From a checkpoint of a small transformer trained on Wikipedia: tied embeddings.
MLP neurons of a small language model. Each row is named by its layer, matrix (up: input weights) and neuron, and shows model dimensions 144-207. Each number is 200 + 40 x the weight over its row's rms, rounded and kept within 0 to 999.
A block is one neuron, or neurons of one layer that tend to fire together. After each block is what it responds to, as a language model described it from the Wikipedia text at the highest values.

L4.up366,233,148,237,228,126,245,227,200,186,157,202,220,195,182,168,133,192,209,151,263,254,152,272,265,232,236,192,185,259,207,182,185,255,120,214,167,167,272,208,211,203,238,157,310,151,238,177,180,179,136,156,119,219,200,134,218,250,198,235,140,191,188,122,267
L4.up435,233,231,175,235,195,162,285,210,211,227,188,124,199,202,219,187,270,203,171,167,98,143,170,282,181,153,177,141,206,266,275,120,191,230,234,142,178,221,85,211,203,238,156,197,169,228,218,238,251,217,163,129,182,281,178,262,172,192,284,208,241,200,246,152
L4.up482,167,150,146,227,214,260,214,171,184,203,130,204,195,182,215,207,209,209,186,236,248,247,184,199,230,199,196,169,200,234,204,225,181,165,222,168,159,143,233,242,189,214,202,185,112,216,234,213,239,171,144,201,229,185,215,181,136,243,229,257,182,265,228,118
L4.up725,237,224,232,276,256,158,310,201,213,157,184,256,217,217,158,229,197,262,169,203,134,175,157,220,167,165,218,226,203,222,236,271,186,206,243,227,170,219,191,191,205,207,188,232,151,214,277,192,152,241,241,219,241,210,217,116,136,227,229,199,154,228,195,187
L4.up728,190,209,204,167,181,204,274,180,184,180,237,220,135,201,215,164,176,191,206,197,148,212,243,211,237,194,216,195,187,177,219,195,182,214,215,231,153,183,191,242,213,251,181,265,202,189,219,186,218,202,192,181,196,167,225,237,156,202,225,269,280,228,164,172
L4.up860,220,238,198,183,207,211,242,184,188,165,172,106,212,171,188,138,277,244,218,188,193,203,175,245,220,202,94,248,226,197,182,190,197,211,246,227,163,188,212,188,154,175,176,270,133,251,267,195,234,245,196,116,252,263,165,203,185,190,221,258,139,190,180,212
L4.up1009,88,252,258,247,197,223,257,172,204,174,167,185,214,170,197,153,269,152,150,223,152,160,215,192,254,237,122,217,160,169,151,174,167,161,201,166,173,184,211,187,166,140,215,167,192,137,231,126,269,194,117,155,259,223,163,284,138,199,231,235,122,166,168,137
L4.up1018,200,257,203,243,176,238,135,216,242,226,168,207,235,205,167,183,220,217,236,189,184,180,190,201,235,128,163,191,181,239,127,175,173,251,183,267,154,130,232,213,176,264,200,194,126,212,250,157,259,184,245,159,209,150,199,189,188,208,236,237,235,216,190,135
Description: Last subword pieces that complete country, nationality or language names (Hung-ary, Span-ish, South K-ore-a) and adjective endings such as scient-ific, financ-ial, ment-al.

L5.up750,242,295,230,193,136,208,204,138,198,139,82,183,236,125,187,181,188,174,253,164,213,185,219,238,161,247,235,223,261,192,135,223,238,294,204,274,252,214,254,170,214,227,199,235,148,224,193,220,233,200,199,181,198,262,203,133,188,194,180,249,174,210,217,223
Description: Inner pieces of split words, mostly occupations in biographical lists (bish-op, bask-et-ball, filmm-ak-er), plus closing == or line breaks ending wiki headings and titles.

L4.up157,242,193,200,202,206,205,173,194,203,210,249,267,280,185,192,194,202,210,172,162,158,242,198,234,221,218,288,253,231,201,262,203,144,184,235,202,265,142,203,230,193,208,195,224,245,254,150,242,201,127,166,115,294,171,238,213,201,100,178,210,199,229,226,142
L4.up432,235,199,192,164,233,270,166,260,222,145,161,265,185,140,179,219,112,247,195,241,168,203,194,186,148,166,225,205,210,201,253,170,162,212,242,192,166,138,217,294,207,194,161,179,160,244,161,286,226,220,184,130,199,213,191,229,276,78,182,216,219,230,224,204
L4.up442,235,166,202,176,188,189,221,286,156,222,196,198,134,168,234,173,164,221,253,172,190,211,266,240,229,197,161,150,160,157,254,228,147,182,305,220,200,173,165,139,203,256,221,218,196,208,151,224,240,145,178,109,255,163,342,253,101,170,286,187,189,178,235,159
L4.up448,199,202,182,213,226,192,94,166,152,213,215,218,171,177,214,224,289,138,162,181,223,198,229,278,142,168,231,227,183,224,238,148,172,185,190,272,118,176,156,227,205,271,221,251,219,172,257,189,160,113,118,128,268,183,168,247,198,148,181,239,230,173,258,183
L4.up563,223,258,209,204,206,209,189,301,208,201,175,192,167,208,207,237,254,185,247,236,128,195,169,197,233,220,155,192,216,181,227,192,185,190,174,191,219,162,225,197,249,155,207,156,209,199,206,239,183,206,121,138,274,223,214,243,202,219,234,208,193,185,233,171
L4.up595,205,218,200,105,190,219,176,208,257,206,204,234,185,139,215,162,282,274,202,191,158,171,207,173,246,260,183,250,155,199,270,218,168,167,147,292,247,123,150,204,140,212,225,205,166,216,198,240,208,139,189,146,223,235,253,213,213,122,209,167,182,221,247,153
L4.up608,202,234,247,208,246,206,222,256,176,257,129,259,228,133,209,221,182,188,255,272,155,174,230,235,179,114,240,204,214,199,260,231,167,220,224,175,257,138,181,248,198,161,210,177,267,246,219,205,214,210,146,260,194,205,310,156,247,131,276,235,232,191,190,117
L4.up816,201,222,243,238,216,238,201,233,164,185,212,275,211,192,122,154,225,130,195,238,231,229,294,169,267,262,203,187,178,127,258,231,178,186,198,147,238,250,119,237,140,188,189,178,210,208,154,270,244,144,172,193,185,258,194,157,232,154,202,255,196,224,156,141
Description: Single-letter or short fragments that begin a word the tokenizer splits, often right after == headings, "Re" in Ref, a hyphen, or "(", e.g. B(ibliography), Re-f, -st(ory).

L3.up25,256,216,188,230,204,185,155,232,175,154,162,175,198,177,190,158,327,191,233,204,204,186,184,230,172,140,183,233,187,206,107,230,254,164,159,199,230,203,178,235,200,175,197,277,248,199,206,143,296,188,142,161,139,197,203,197,194,213,200,235,125,273,207,206
L3.up155,221,201,241,218,210,226,237,176,196,158,167,220,165,164,220,217,215,176,234,232,185,223,154,297,221,274,230,285,206,205,188,198,211,224,185,102,189,171,146,161,207,234,148,129,247,155,142,178,227,254,165,215,180,238,260,266,165,128,234,210,148,175,198,246
L3.up193,255,246,205,186,197,181,309,191,174,180,219,135,248,198,124,180,240,219,244,284,161,190,155,178,208,185,184,182,208,220,198,187,153,169,221,146,182,202,145,245,188,162,213,209,122,243,224,121,277,208,223,174,215,272,197,186,176,223,238,231,174,227,240,177
L3.up303,229,312,190,125,179,172,236,191,137,197,203,220,158,221,162,189,240,209,178,179,151,218,287,165,226,288,203,232,201,228,193,198,211,230,240,128,181,119,224,146,168,285,200,157,156,237,208,81,192,289,174,199,227,212,206,247,183,194,209,209,223,265,184,167
L3.up854,218,177,201,310,177,255,298,267,190,103,190,179,126,257,143,153,308,191,190,263,202,200,171,163,188,225,172,210,140,202,195,151,186,175,176,150,231,183,169,209,249,163,184,195,213,210,184,206,209,185,204,150,192,171,150,239,189,176,254,222,206,204,210,229
L3.up881,263,175,131,158,206,180,240,253,194,196,177,189,165,230,180,197,273,186,235,181,222,239,236,174,275,163,258,235,110,158,201,244,232,169,174,277,259,221,156,251,184,189,133,250,183,212,221,242,205,182,144,243,140,192,197,220,212,163,212,194,244,207,176,239
L3.up922,201,229,168,276,217,111,204,131,157,188,140,200,172,222,154,182,236,159,148,213,191,179,213,198,161,168,164,225,214,200,157,172,169,242,245,172,187,155,191,177,258,210,212,229,190,201,264,213,184,149,160,123,146,148,151,246,253,271,192,251,186,190,237,193
L3.up982,231,197,180,257,226,158,269,193,123,81,214,134,210,204,175,165,238,177,126,239,186,147,260,213,163,169,164,221,175,240,165,204,228,189,230,154,127,158,215,254,237,225,205,170,188,217,249,181,155,259,153,113,241,131,208,183,187,235,228,224,267,262,199,192
Description: Word-final pieces that complete nationality adjectives and place names, mostly suffixes like Mex-ican, Span-ish, Japan-ese, New Zeal-and, also some personal names.